Part of a small language model's weights.
Size: width 256, 4 heads of 64 (2 for keys and values), MLP 704 SwiGLU.
Architecture: RMSNorm before each block, rotary positions, biases on query, key and value, tied embeddings.
Training: a variant of Muon for these matrices, 5283 steps.
MLP neurons of a small language model. Each row is named by its layer, matrix (gate and up: input weights; down: output weights) and neuron, and shows model dimensions 0-255. Each number is 500 + 25 x the weight over its row's rms, rounded and kept within 0 to 999. Numbers have three digits each. A neuron's up and down rows have the sign that makes its largest values positive.
After each neuron's rows, "fires in" lists the words (lower case) most often at its 100 highest values on Wikipedia text that the model never trained on; "fires before" lists the tokens most often just after its 100 highest values on Wikipedia text that the model never trained on.

L2.gate597:534539491500528484534473501513503471452529496498493463499499527490499509460504491517482517469512481549483493476533515488467485522516488518488510490497507479480484553482505502517495546542573524468494458491497498536446542487532468502537464475557503504493533494506495485526535489510444512522523507549533497470444496471504522496468520531509509470463511449502523447513509519493518461470457467512517478483532474500477466500506479534508490505450505516493495552510547523528452521522491477508510481526510504484548513519477511521546510495502530547532497523478504509481537471476493512510487441522503498536479495488495473460494510514505498501476556493550508500480522484484519527510467501476513515481494461495467544514510533522510459517510542507485506494478500506484513491509514545
L2.up597:537481524500492509524489483551467496443531498530506484475492530524504470494526477527501505515534484535478464446502505464495488477500523511504526491448482533487502515473500524518506516546528510470481466518507496503508498463503500461536497486492480499484494476557507497529523489433493481540511501493504463458441502482521528486482543529528498510501511450481507465505493509492498514455421509512530502477546488493486513486468485511484504486479504541522503482500537501542461543540484486544530496525481497475500529481449472510531506502507492566525530505509486515516536492469453486519495441462502478535484481471482510465511496516485499491515525469540498479506494524497537529510509505503536517497555505507473522501517531527482478522519492491479530507542511500518539499492508565
L2.down597:487472514510479500483534459528494480486496486486538540496520494507455526517549474521534436546522494492442522514513478503490504443485513476503539506504527471525497473507495505528515528513465478496455515509555485514519480488509502469470524528506481458501485488506564513511561474472488520545497531500460491496504493514495477494479466496496489499497561483497479501532497481471494510513511467467508483515507475518484507457500480474537516535495492510484476488508483545485503543488490468512510535481477523528451496445473483502499475515485538480467485499507499538497508514477456480473488496503482471478500453484475490533488465511505528532545526521536493485541463503536517519535502481535453490466565535483514482518497528481479477457463464502463527526514490497517498498489486548
fires in: "united", "00", "000", "city"
fires before: " States", " |", "0", " (", " Kingdom", "%"

L2.gate397:538540545474472496507499505509533489512472497502546502529498517440497479495521484474503475524515475509515491501498509503558482516477497465516490453472515485473520479462500539505506550534477532458521443503487518501446487506505527499493511476460487519506462485472490526490477482507489506505497518525468471471483500501489476531496476513534510554510514512524510496471533520487505488501487498447442475496499488531447476478462450473567546529509502493499541477490476495485467545531530475514510492497575502497458519479498520482494474543486530542488489495530515508471483543503447523485500516437510547525526497511501513451492461515522506521524495485536506531527489514512475503504484507477527531524523499518472531520526490531531485487472488494501517512503533473494505473477526521
L2.up397:495513498481535463519491474486507523475524511488514492487495525480516502497489495465505474504525488442499465518482472538506504475527497547513493490488503529511495516509465473476512546515498529467537459494522480503498507519479537518494479473536534465491516500500486499569528517509501479487509515506505497492499474509516477448544527529491504518509523482496480465481544490506514522479503481475548522500513458511542498475451507504501472485481515532491507565499538495544468465471547454501496457480486502531492515516478459515453484492524547500496466514509520496479532463481513524526528434492458520499509471493518532550458511484478582505477503495488480451491515457508458476476496551472473526484463457513530502481493510530500496488518515463493475508477520500491481518467523545
L2.down397:484509489494507451490525483505469502491502500456544518479477476508493510487497471459481442488514521399504495527496483499498460484521495513511478494510492492501497481540472458524504505478593500525475529448501501542468511506470501499459518527545458497478518478507507484508498493461506507496508529481554493516496536550505460432525506482501520507507516484480483493549506486455479462487486499519534506519491459500523532459488501500508465506460536524496483539478525533541506504507481515479469510465463494505515537470470461525466506469502516476492494537508472491482496511519502517518475512496476478455499480517517468545466489512475513495501503539485522486503504489525503475508552504509497458471510496496510552526512521497486508535477481480523455502521447476490487526516475472
fires in: "000", "history", "00", "interviewed", "review"
fires before: "0", "==\n", "ed", "%", " |"

L8.gate300:522487489498484523491453487473540555512530551532460509525473484490467471494520511486515515487457522513490509456491523520447478489500478530511523508524531492504493510509492494518485494541456501506527513507521479505510485522499479464536499514532514485509507495497507484574464519539499511495501518510570481540507493485483513503486494515474494528458475507503478508525491525462489516497522508463496500494473527476546511492457467477512510489493465508469524502515525516520581505483485450527538478543482501492522510487505507523479450480469482486525500511483478460512518492507516510512506489509504511469522460467548502487502537481497530484506476550503559490472495510458535478495511511460518536474452514496539410511520479546513489536526504477477489476470500500564504498505499508
L8.up300:497551522519492480494499496491543499510509496537496498480474504501545457487527492507512519474496520531480498461502481523488503503502500519480499528520511512479496542507511467526511517491477508519458492493485456466506528566511544476492552509500509478490574497507500518539500536515538524509497513508565524499504488452488529520462491516453513506508492515517501561471505505507552539484519500466500512520521516501539562495473529506500479482508504475519492509509531478506540510494517470542513494441509477447531517522509498504485450484510507494508450498499494490526502478526522509450492466473486522492462473452471485498493526459513502473443472535511482490500529455494497529491524472460506530482489490464517453519480513445487506527560489506487505517527453495513494465518507459
L8.down300:483486484471538526509511453485497487512471553486513494515473486522499519498474469510510513517513509497478448464503490518470508520528511515526512514499542484513469545499503514504483510474496492501482515477501487517491492447487536474461493496498481498512476529504488480482531527493463500478517435537500498491480473495496529508533482499526463478499535538516533495478495496504435468553477527535503459528474525480480563511502499493475485503531494503521497492521492447435478545472498484455526515530504515498511498483533493510550496446498454486499554501543522462495516522507499502501528512476495507492500487475529440476481518491543526535491513494516469482463502551503489484534465501514556495517502522490511567494492487508514511443528453506498464501491522527458500535541528522
fires in: "9", "2", "8", "6", "3", "4"
fires before: " |", " (", "%", ")", ";", " |\n"

L6.gate239:527527494488540512494484480439458492458554444477545452521465519532511516485497453515464524493515506446479513536446467499471508515473486540461490545494490475482516479479485486502493478465504469533471472517516508510481565482521489502505543493485494499483480485522485521488499507519508524494510463505448518501508494500538545538492488481503481524478518510481497536485472470482503498556489474495455507507464512471499477521521534541520504527516463514443474454497483479489510518510471534463524533478508512441484475527484506524520496508499540490553486504492467494501497519517496491472516500460493483478501477501532459470501536477506508487489479524455489511526494539481502471479501480507501507499518508489481504519513488534519495494536540485528477537447507524527472550518530532
L6.up239:535503492504455493492522505453528487492503515457515450528536471494491481463475494528505512458515518537495508531482466495497503534564476465498501510499510513521500478486487487504498453501515476484490556497468520498489490506452516537507515461460523459481517550542519493491479490516512506514534521549524475491502508504496523501503488451468487449509536492452530530489474462470466525496496499508491526495464516467489433501503491448498502500485474470458508507551476511502469498499481544527525509538499488486500506513457504474543531453519526496517479509524459491489500497497529499450505542500524514520528454532477473525513508474549503505443497442470499496538517478501527472516527462496475484476465491554510484497499504473500500515535498475528507469484500499530481514490529517
L6.down239:492538501525497525489489490516510482482502496478520487521495509535505519526498509528555520497514551501465530525497484505502475478493497510476500486510503518503502509461484491508461483513513472492518520545472503525551518491451490517491514482452483471494497510561500486484488505503490521507524483507512516476480509470528518518479515462501503513507500555536494482493468491493482514515500506485492509515500496505531515516479482491543486519496521517490545474512531520487525462508493491478480518491469497461518484512498530525516501513475519498522437484524522526504515482513490478483475520463530481486527500512520509451525507469531508484548487554496456530476476429491480515492467434454508523442486451481500496491537525460572463533489521493490499487444427484496468602494484504
fires in: "small", "black", "block", "blue", "smith"
fires before: "all", "ack", "ock", "od", "ue", "ith"

L9.gate561:505513507502502465508499485508502560503445555504479502489518518518593498501509511517535482529478497517510518551461490519520544524479495536459458531501525531499455514499465479506536522543517483528529476448531500460503531484475530490547522528487469479543472482534555520513495516476479467523501502452512505498483472494467564490510465481490512479505507509518522535463525501481478462484499514525506532490505475517479495508483505488486476497487496469561502489457478498503509463498518494516479476498487462530494492551510485513487509517483474481545500517498508489451506518498496477536488505493512520509507528518528490524485473545506470477525502452468472500500480516440509468513485508504499479496459504468474460495519519512500518500457537523498487511540544504539527478468515496
L9.up561:492474467475537517516454548503500483515498500522470459496508476517484500486519515460497493516497510532498491499541504521490487536530475493479486498481527500548539465477504516489541482499509482508478511481470529521535483529496557499530504491518489492529539477491476435460498496461492513446538503499514518481513508534495513567507478487490551512546525500523468478498499520507478512476512544477519489543517532476511522514533519538499520500508521531510523471535500502457530493533471487512470509496534503517459499513495531517489497470487499475514541486499442536462506475493455466514554519494532524511538508465458471525487486519485515521534539531489490470536500524480531509491495566484465501485473532501477495538481510528493463497476516540518467521516535482492482544516507550
L9.down561:545503480488495499494494448470457511453498460501521497487523493520524524501526507520495516545465469467537484517477502517494522509490534494540456542518526465540460492505454475523504475501522517549465489515506546520497486522454477491525506528482447509490548497453531527525502499480496476475519505519493462456489471494486520497526493468526510465493490487511535452495533482523479543498494524479520506488531515493475473493504565527448508483497493501533516485495519475474554498475518502495478524520478485473464522504490523446547492484533489466473530498490488500508480542500505512519513516448510454503504509503498468547539536502473510504548518495535507497494507516518465452505476492479460484541469540523488501473491526500478531504498485496495538529501544529532540501508468498
fires in: "on", "by", "until", "since", "to"
fires before: " ", " the"

L4.gate616:542503493483470563506450478458513516488503478479532491489442561439499509502493466511504509540509555504518490488510460478489470484494480530570516535466494496542522540529502527508565492447489497510494522480501491506499497495500482507490504500505479497498522466464501505489571525546471500487465457505472480481503508469485510499497531507514525463539487507497505538506502476519503512517495528447508489545476498480452490512552528498505511541549493524488479473481501479466516526500486498465492511498452551482534511454510541514467523497555480519500526501492492479508506509511498477535499507459465530495516487509490492540509487503503509528538529497506484542496495477481525505483493511500487456549480508493522480532554471519509511516484497538490506501503511500530491474530541527
L4.up616:450483517540493560492489506528479482485497521500503515497460528527510570484519500490475496480501530492504533529518494520495528464522502490509492476478516501442529500526484518496537502513472503499491475540490517490521492550494512565505533490513510514485510498483510488516531471509514511505527461501455561514515516496504485510533482483540457485506521478515519463504508489513479492492526507461508485525496492477500527519532526505473523497506479503465514456530519481474518467468490496533507528475525542539505555505485481440506511553491529496549476502500477478520527494517493439479520486532539500495539501469524536491523532503526461504469547542498457526524492533542463509466495461548502485527463494527522485469531479516480495482505534492524526540497530483524519503528551479
L4.down616:548476508507477516490495484476509493489485513512523467498552547458489511516480467503505473522496461521478514518511522463518479503513507534544492514503505482532513528513446505505546497467496505499519510528468445499474510508489456492512494504548511522507475467506496517530551522510498512509450496492508487494462502523512504472492536484535513469495487480523479526491536468488508492510492514470472472497476488503506489519537498508475479499514526514454505492503460534457490454486539471466506532532479529451469495470495464466511507531545523493501501486523478472492476501547493469500464530498514536476559445477476443490477456490537508542507491478454562516487477517527526473487500499512497526526498466492532491522472520526538473497452459530478474525509460500478485448494499469
fires in: "developed", "during", "founded", "after", "established", "development"
fires before: "ed", " the", "lished", "ing", "ment", " a"

L6.gate33:475496471547461480505517501499484527484513536478470502477511493543511468464452533520528470515510507494567524498513465494527476504455498490495483530494477497526473504450523511495480557527480522462518475532542491506509486541522515501463492516464505522503511461488456519488520478525483503475514492516479486534517543541519512502503456483529493487513522535463527524488474560505530500492525491460503503537446510542463563470487461494474497508486535519486545475489519482478503492497526477524475481458511478510491486495471523478555494473493488496513508497486497496467481506490478491514489494476495511532513493528517492514482521505521496491522483542496492521518468510545516466486512451464484484486495468500514446547496501508484501521478483474461417533481492552480470490457503497
L6.up33:523477479480480484466507484514498468483508521520529479480486495551528488438521522520512475495522492462508543490526468498520437507459501481482470523498491467496487477515471526498496534485499505506511521462493513538454460472494512517518568484523527514535502455492500535485540511476456431505517473522486467513507502513536526471540465455519481534505526488466487529534497514481456543491552517507512472484477519568478526506461468467503498475500491479497473505535542488458484529484521494523525498494526534495495479516455534505516541508502509460518498470493493503474467447497445494498495500514517470522513475480513529509520524529526492490520475520479469488501470503505520486494539519447484479480482517510508488518471487506522512531477523482447472516511494526464504469503527508
L6.down33:481449534520494494475490572543515530531553503476495448501461514504497474490496474510537462524538526496485520521514488491492458498498506504484476522502524454536466549491510483489507472503464482522483527560523493486486482498513528503522487501471500504499500481504578519472504488481477513508507481511482439489441496514490493487446463494487475497487517538468508533490500508528459505500543491529475515501458536503489466491506454500477517522491508484485510498530505440498509503509492482484475505470507482498520524491502506509524490509497489473483428475516458553475510492477480516495507530472522441551550517486547490527505497491515477591495497511506471468465506483492474466500478519482500539500504487507524492525504530514460511523520515499515449515481484505517508517493483497
fires in: "as", "asks"
fires before: " the", " a", " well", " of", " they", "ks"

L9.gate212:509514489540466463515500524508473528515552473521542495513493491512504536521490501515509500541497494493563464492477534525495498473463522512508553500476509507540502500442462468513480559483512500490513484507494482544479482498553525506499469476490531492530490485469533502518537549483489523481544489504449498511500503506535454453483484475539513506527506510450499524490488496468491461483483535476488489461512499538473474496536489506530529491478523514512501531474483531468487527510526505494453547454489484529516486492486507504482473508484479485456482512494521524500502519531493510449509524499523490484490443538449542480519525523536492460486481542467534504502535526503532483504497491466514519455504524475517477486504488562438507524489501489510523500476514478529527510498482526
L9.up212:508458515519517476484497486512451518466500477499499482460501497503498520471527486472549493522486483542516463488478531465516533464518530517472512517465496475515521485503515501490493501515544532458506524490506487510531498497512487504474497465465472441497507434509480479481490513493493525535497499519499505471517498508481482508514525494541488547493520470510516506508518504485484483497432527496449500479492482535496475466539471532502509511518566544501506510483489492449546501477486515457518521483534491535461469473501507526523466474444519508479460523501511523529509488526458466509492496480460462469491516505521512442535490514466474457502473495473514500517581511520505487541529498504483495476551512486528501506472524527479535490526475433471501505495462492528504509518516520
L9.down212:472513527479499509470486488495465516475471518497473469535519501522501487482535524460553475509500494514515514532517508493523492504501470496497548539511498488498492502547477506488513503545549509492474538513538483524491451489481488476470470490530494509507521477516490464543517529504516522555533533480531492487518503535515514483468495494469533502487539528569509544511498492512492497515518532453468548494521447546498485493547468450496495494498566511487489534478515516471460514488508527483467539478481523551502473519480498516505499478483490496491486518533500480478522488498482530519475515482505465465508476505464521532510488498475528536503511525488536485488507519528524520512531545490445426510578452519498486499485475475470526525502457499490507528488481506517494491529509501
fires in: "000", "00", "100", "200m", "500", "200"
fires before: "0", " |", "m"

L4.gate404:525544485532523468522469524499468542513493529508476505465523505480517517502450525521487520493500501538460534538486550466481485528523468465520477507537458509479504489478462491518503490514532492447526497469522495511453491494521514482497502504511481499487528500487460552514526494547483471494534497521470484516444502495498484510465487512501504507509493485509514529513496481481494550508537492469465554536504437486499550501511469519524481485499551487474521486519509525478461465519475475457509498453436519490500490493514473483535525476520517519510561511513507573507503483500489467498508505477477532517488504530524533488516519462509522488508512525494483484487498531472523505513485511525476502517465557520499470523518474512526484484510550478524445489488503548505537525492462519
L4.up404:521547465532513501508482498520527525528496462497463533463485479499482519531414556492490542500500498495488524529493533467467502547507505475496510516522527544491503513476471466496546515514556524492495510507504547520489498469495528526509479490516534534467532539481495533512530508534467473496518507519447508473469529508477489544515483534533506491534491499501505500472489495494485543502539481507530529496515431498505539515500529534508465514472514504475493487484493524512512477493490476501486515468440527483485526508518476509553505445558483507513548524485514533465512468481512488520517500479539540502472526532497551523508535478474517520486505502469496508540486511488512501508472489530464496510494519489496478496519492512494496519487521509503442513502517547484512496447454475
L4.down404:545472507532443491538497532535488466496504489504475452507501556497525516493515490529524497478506519489514497562543516474469512506507482520540496555535483512508493447476514491519495464458480504512507479519472472478518501503514500454540495515496499482503477518496471473485524467518459510479459507508457537464495453477477519529521500470487486471482496501481476489532515477506487502515543530502496506479528533472524512527515486502490491503420489469497494457511496507488494517497460495511477504489486460514467517510518483492496527502529489518493494496507503509472484499504494510544483544510522505546552514521524535503503525487455505518508528490507468505520474488492463502489507503520492460545459518519496432500493520476496496610474531489555498556499529508471478516531501495
fires in: "since", "before", "until", "however", "after"
fires before: " ", " the", ",", " his"

L4.gate179:498508524489508526512491514512479522494490533491495507476518500508484540499467521471508512526497535506523547501491453487487478472496472481533508482506513527493518519534451485505530565482480504499530479507522510517531469483446501524491514463553515507515486447480490504516528495525471504504459471531486469490509474529461485485497484475538537515503496485507455503526490490510485505536469486512568483447443493455503487542541503464518496543542483504527513459504524471533537522534503460489447510484468528507550520515488493534528473494506514510488486510525472482487527453490494475484507506509487462503458543511474537497524475524509487545551475504470499513476481489516499500505524524471501511466487519512504543502520465442456521462478494520513510526501513512488528482463561507
L4.up179:449489498481467520532519509507467505496487478541549474520506474492452489464478493546476489495484501560443461466488527534512482516491521502501520490508509496480544536500479490506523506491487515461535512487520504525480494486461540514524491520507501514507508522503468542509544507527483497483475519478490492480523507520514490516503494508544480531510536524527490472537451513501444505511518492480483504500495500495443493505479491520495519514514538487520514493531536475466522554485504502540470482493499561479567552540482491512507478468514498482502517468519463495508441529493513453476488484528504534477487500512495517493564477513491488541488527500515507527460495486517569517507515480492504543495495515553518546523498498497454514499507463523472469486521497447509512469493540522
L4.down179:494516456479541515487493476444492519522512515555519531520503508506471468482519470498538513487536488436507500517490480477519483530441472552475492482462481519490523486510508518491552460467470501528513507520524493468530527482476534503527492494524490501473541470528506474503530506494482519522500512485497490524479491517498567535534516475534494479502453483529457497536488536501523491501498484466492531502481495510499511505449498524486513521498503483466487540482503488485477481507520479495472550559525535467440512478518507502512518519521514499504468529547458506498481535429504528528507501523495549462505481501508499484518505503501540458427502496537480525498519522539517468515480497515516542519477502492473505534467547502519477513519466515481502530504512487506467481516468494
fires in: "at", "founded", "joined"
fires before: " the", "ed", "ing"

L2.gate623:540541481498494525478508503500478520481476490472529472452503486538515484515510486498444492451474494507475448541516497503516524474502458469494459479514483491534534477532467519470505489480481507457521514547493469517493469492469479493522513449530548510545480499518531511467552492469467526493496472504509505507467483511513469495521507541525519523505513429510493499514472510513515498509554474495495523487522530474498501498525486426511498504517498504534483480512558505498496525478481497535512476524522476480515475513507496517493503506510536495502466512522522508484537517510474490447455486501505524497462510525467512507475493521496503514514512506473456547499504487490478580487471515520516487525499539478527536504514479538479482467520518510501534561463523472533528525521527450
L2.up623:511559502499500483526505506493477524502548464459495469507542494517514486468503482527518521516475485510512498554496490523460534508502506472470505508515444536518529506499520472487541476466492531551522551536467522497501498517517513461460490460484507505525519517548468539506502495512485499442503514499494466464512503521489528536530492549536537499479488492501488491485491525507495496501463506517491502503498515531491481492515537487494505515479494502513512508484553532511471543468476536536560479490461483480491503460489526498500485480494494503525511492498491522473520503471506480508531526487520472549444510506497522507575486527510511504465551459498524460502528498513546476488501506528504512523517528493532541504519460527440488535568511552501514522488489476534514491530507473
L2.down623:495559515515476553519514522536526516483500457486499473519544497558485496502527483525497525507444466463515501531463539518539477460496470507523512511474440485507493474512490504529451528514483465484500537508484510511526500486468514462507534474490509491520514520543541532521512495508496488455501527479488518439506523514486504541511491530489543536496542436495466509516521516474542521531474534513527514482469486486543518517511491477516528528478536472488550516458484512532493508495533487551509485524501527481526498473482543510465496469502509509509499501470508507454468503490492514516481522500492518527503497505517488521522539534499508482479525500500509487535470485493482457457541497500506447514511516475531496517508494465551517502496540498503526512497558458482492516526483531
fires in: "small", "robert", "red", "royal", "smith", "william"
fires before: "all", "t", "al", "ith", "ard", "w"

L4.gate314:513551517493559497499499486462527487472499520510498541464522477513553486504585524499514463516476496468523508531474528475471525522554547501521503472467467489556484531503500511514507471517502524489514494487510521498543495524515510490557502524547546518509467482478505477508547532506505564478504513488463497502491484529509490552463561520508498500502492469522507500515489499508483495482541505498473470481495530501490518465486517514505556497493480481511524532480480497559500488456489530500530512481456514491519504505530490520495486490484534499481523463547488482471491501516558442514538506483489512464510487515493488480541481556516490469528495529484506498520489481513491514538466471518501503515488513492493501559502488496495546504531493460495516511491504456455487522518511475
L4.up314:542513502505506525519511504455505469507479545534536478504508526487504492516496496492454491486515481498466522524475505511491458465579503497499528509537499479534541552474491486515506508525450497432536508500494548532529478441512490518489494481510526509559476493483504538504492531491538519500514439471483532507493540492485513539516500492501478468502485455533461514455520510491520474455477535531470527522490497458488471487526518505499480509473492486517512513492517479518498497484464478466476491537469488485512524438438485507495484516461505497449494447535474492502490524472504499497506506477495501525499454520502507529502483506527484473498495512476500507496499512484523496525495509495518498528537531529494490558502494497474500476501510529490554543454497493545550481528521467
L4.down314:470532509505470497481509464504466482492497515508493516512494524516474501508511485484530481536551536464518491500516546488519484457516520461494504464506486482517510507480496535459526521488449499493509491506515538539502478478479559504549507473473553492540471481502490471532536528516490524431544473497529514479519508517452502482519495489518513526495456454487488540522511510491545488515441507534527524490504524475526511525516505478505484489485477532525495528510448529491462481521474461488466534492485487512487539467471502491496492516479500470537515472537433502473487510510487462497507520506498466499526492527473526491502454448479490501487520549480516481480456556517536517528490518503468483510501533509519510550501507486445534502450472507453507484501482513503497491477505504
fires in: "2", "6", "3", "5", "during", "7"
fires before: " |", ".", "–", " the"

L9.gate665:529507497471546463522543503498490502494510499550468552460485479507492521447514519495476494470491500465507528504498479474486495451532519488529517485502522545500478503553544457489516507507521504507488497502537474469545478503485446514488492511514502480472516552471529517512501489467504482505499490494536492457505484487509514475474473485491501485518500552500486495484503472437469468465507525497518510491468498496499538465500526463463478500478455468519504477535508482521477500504485521511501496497444503482472497494500482527494524535447471479516465508503499497501489495495504484562542429573448474506495551503495493532496539512500526478509507502533519506492463484478510467488529456458534489500456460511478440510488538513463501491505504511483487510481526508536485510474467523
L9.up665:487512507498513490516511469496525528478535523527493521484509499538497476499474529506507501509507498514528453505497479503474517485534512452483498489470509483469540535489514506509498463470510538531549475488506520487445499538515467492451526502523511482503520507470526471482550494468464490502531488505524493488515490479474501541507527509514501516495522529493458495471485459460486517496509504513493496540464479456522516459474479478499530478518536499510543490431491552487480493491530566486503474547512508517484503492506476486473556463473485487511492478536497481465506492507501475488519446479502468500501477506492502452526497510526516511468480496460502468457498503477491496522437496462533479512516447500472489523451512484503577480516490498435466526512512514481509459505505558
L9.down665:476498506550510491533492442511545541518508527508569505527511510502468520485504516500494500461471506520522520458501495479516503498470477521505460484499523446490556533523534523521508515522496529480463504516528573506525525463485472533521454487484506527479509470465475496463529511532534474457489475492516524544511514507485493479493489514500495520488534501501441545531523492525489461515476508519480507485568499526461487514492551436473535511513512527503469483480484517476518501508482461483502471490491507506473484487518462504502493529530500515488463474528466509490456497491515531518529467508497543533498496488534533503509520472525498516506544549473495468472517486525491495463502521483516480520481490559503507508519464514525491490523554478503496532508446490486509513488499489
fires in: "0", "2", "1", "4", "6", "introduced"
fires before: " |", ",", " |\n", "duc", " L"

L9.gate430:511479496454490480516459525502521516534501459488491471487533504517488465509512516504513474481565507530511511521492477502513471511507516497475537487530459552514530530465510493505547536505484484484518514494528502479538546534501492449521504538454531482496491486504500497508483495491524511458520453500565491500477504535533503522536527484463483487521526451512542478437484495482433541496546511528497510489486528476529491513479461546495467471491502477525503445485514529479488516521499476545467504496494467539467494543521536486516480515464532481488503515531502498516490465512476476547492491464509480477513513510470537535560491494491482502512531521461521548503507481509490473507499521511492493518459498436490497489480510519540507485493528473521495534522470514487495497511524499
L9.up430:499475486527478518460529520488487495477525465495543488462527484510518452494529543503465493525506539457534493493501497516498524514474483487522528506495518511534501533518464508493532511497446484482542484519546505513506516505519539526494507494466491522573468490509498499476485519488493501474508488491460522551507459496519487531539504477473496460494449498496514483486513506550442521491492511507506509501524478513488495510494541489463521495529532501518520437496526501515546430474448497534479471582507513506468552502485534519514530490514496472510549522499476460493465522478489472477505488488459501529511441466499470506517520494508514458479487534510482517524478478503505497500538481527520528503516508506500474502526473575524495494467495480511495502466510473529498520484483499
L9.down430:521538485469474491510470519542524509492518523478491471572541502505509518489516497502507485518495451518536514528511519522501514523495495504526487492498479500519500450471501487539462461470518517512502502441510488511505485462529522475521525546556501519468549508469485471508485498498534533490495479523514504454511451515484468459512498475513503489476460487513534446545485467515451528483533543511541572521472486506521481487468546554505487496524453538481513493484520493437480510503501519512502518454485482486488527504510525515528546515485502467511502497515484489477479473511516471514490503552490497501482503485514524506507526473494501502527493490473477499513492498499502509480513496495459529479510525563498504493488468500493542514527480480431546457538500515479458522467500496
fires in: "2", "4", "8", "website", "3"
fires before: " |", ".", ";", ")\n", "ite"

L6.gate500:523520509504496563505515475487504446503433480466496504535539508523476501492471510513446545529505537535543547474494485503548456518506492533492452510473532510514488502500490537494500503458528486502493561470508515508541533504494529514489488529551462496540500494501527498497489530557520498514488496485483490509535509504470499461477504522539510466480504530546509495454506512500486478517501465465499509515485491501507494487478532503487485537517497513507506500490506459487548533541484532539528566492470502504544518501489499493516489529454480475502470488530531472498526505483507442520494481521511493519476496469516460481508438452515481524488465535511505492514524473542496495508504515483504500489488499502547484494451472514481500501499507482496451508514512464491549530491474548
L6.up500:517501509483494543501507470515508505510478525458538490520505481493508541514497467481497538544480507480557538509523460474515507503517489479526463502490504491489485522482472505478487517516505475482505551490447514495487542515509581513512537507503453513514496495487534488517492518511453500513486498525532479538505502501458475518475502519510480473481522517543497510500504531525512510483544476530489485520512497535466462482483508486511483531512556517479499500475488444481526494463464528494507507496478504550486508471449441508528485488470452453449480527496508450503536524490548456540511500501491532515500521492503522446482462483484498510490442501492532550448501502497491485531499539471509479500525494499494484455512499485505486510504530480473440535489490499491529504459462504
L6.down500:504412460534487536458512527528517550501470470484515532536522526461482495470474465464497510516511524480490526470529472526494498500513524499473491487527507474538535519514515519488502513497460478510495493491449462499461510483557513489485483517518489461516542462438570538495489507512529478461513497531464499501501510496458490470530508484475485524487474490498528480491451518486481480513535525501497494482527514497517510524547503459515502498477522459502493465516512482504495510524449490495496512515512486507511499494514509530490512484511503511492500472539460507505472473494472454523500513487477488523511473491483479452488522464447480490468517443462505500533479513459519496511502424524472485484502511527474436498509504482508499520504480486506554500488453495488462479498481517
fires in: "born", "based", "located", "independence"
fires before: " in", " ", " on", ","

L9.gate443:486447476483454540514443518486499520521500521480511488513559506504506500529524511517462509465513526505549433503467509502482552483470490511473518543522511498520531516472502446496497520478461483514489519491504459519470493505500484555508506478496460488492569481489507459535494475515478490490508511479498490479472485517528491527539473518515532509483506507545461488464562555478497526506466500482489502518508512521517475479491488487540519487487521500465481447492501472523468484514491485464502518455481481448507495541516523525496524501512507537524502500459505527509484457556472482482492460502522473466481529516501498458512531488488512496467518503530535503523513530508515486502534466481467465487525504533491465531490536517493498484516509472496488557475561500495500521472515505
L9.up443:508501496494506528501453514519512496463496492515468522538505500520500509519502502522526518512569525517494504517484477522505470509528475490448503497468491512478495514500484549517487519495498497498502475478526497509508498515560521483463451494486522483537470454480483498526476460477540503541492465541524502548522485531482511520490515528461530489467504544531503502512494538486498523480482483484529528526446434523492485439452464493534499498485470501504467497488523537496490513469478478451519494494468460494509532500529538508468552508483528488540505441502504479507493519446492485507543498493472485443459503495541516474541506483529484469496498519533501487489470528472504490529492491525485524504503496499535493496529515492461488530478489518460496511476529513544506540501560545
L9.down443:513526530500502511449457541510512513493514472533515512537531486511490482523500547501542506490511538507540507549449511521506493519524497490498471507500479491483536527519502524527503431510471508484551509527478524509482524469471489484485509542506527472486435478525519498504475509485500482549501500473538507543490523495530531510513515518503502469495484548493501522518469537532530533515491498474513489525509471513550477499538495525473524519523494507516521521503500496535507529559476476489504508489481497500516475459503481517508479500545510496532512478501471487527526528530522508554542521473466495522493469505484516523528519454527534474466493535488494454557513500501553543520531488525471484523490512444508512479478555492514564506497511492477501475487543484514502467456519487
fires in: "2", "1", "4", "6", "3"
fires before: "–", ".", ",", ")"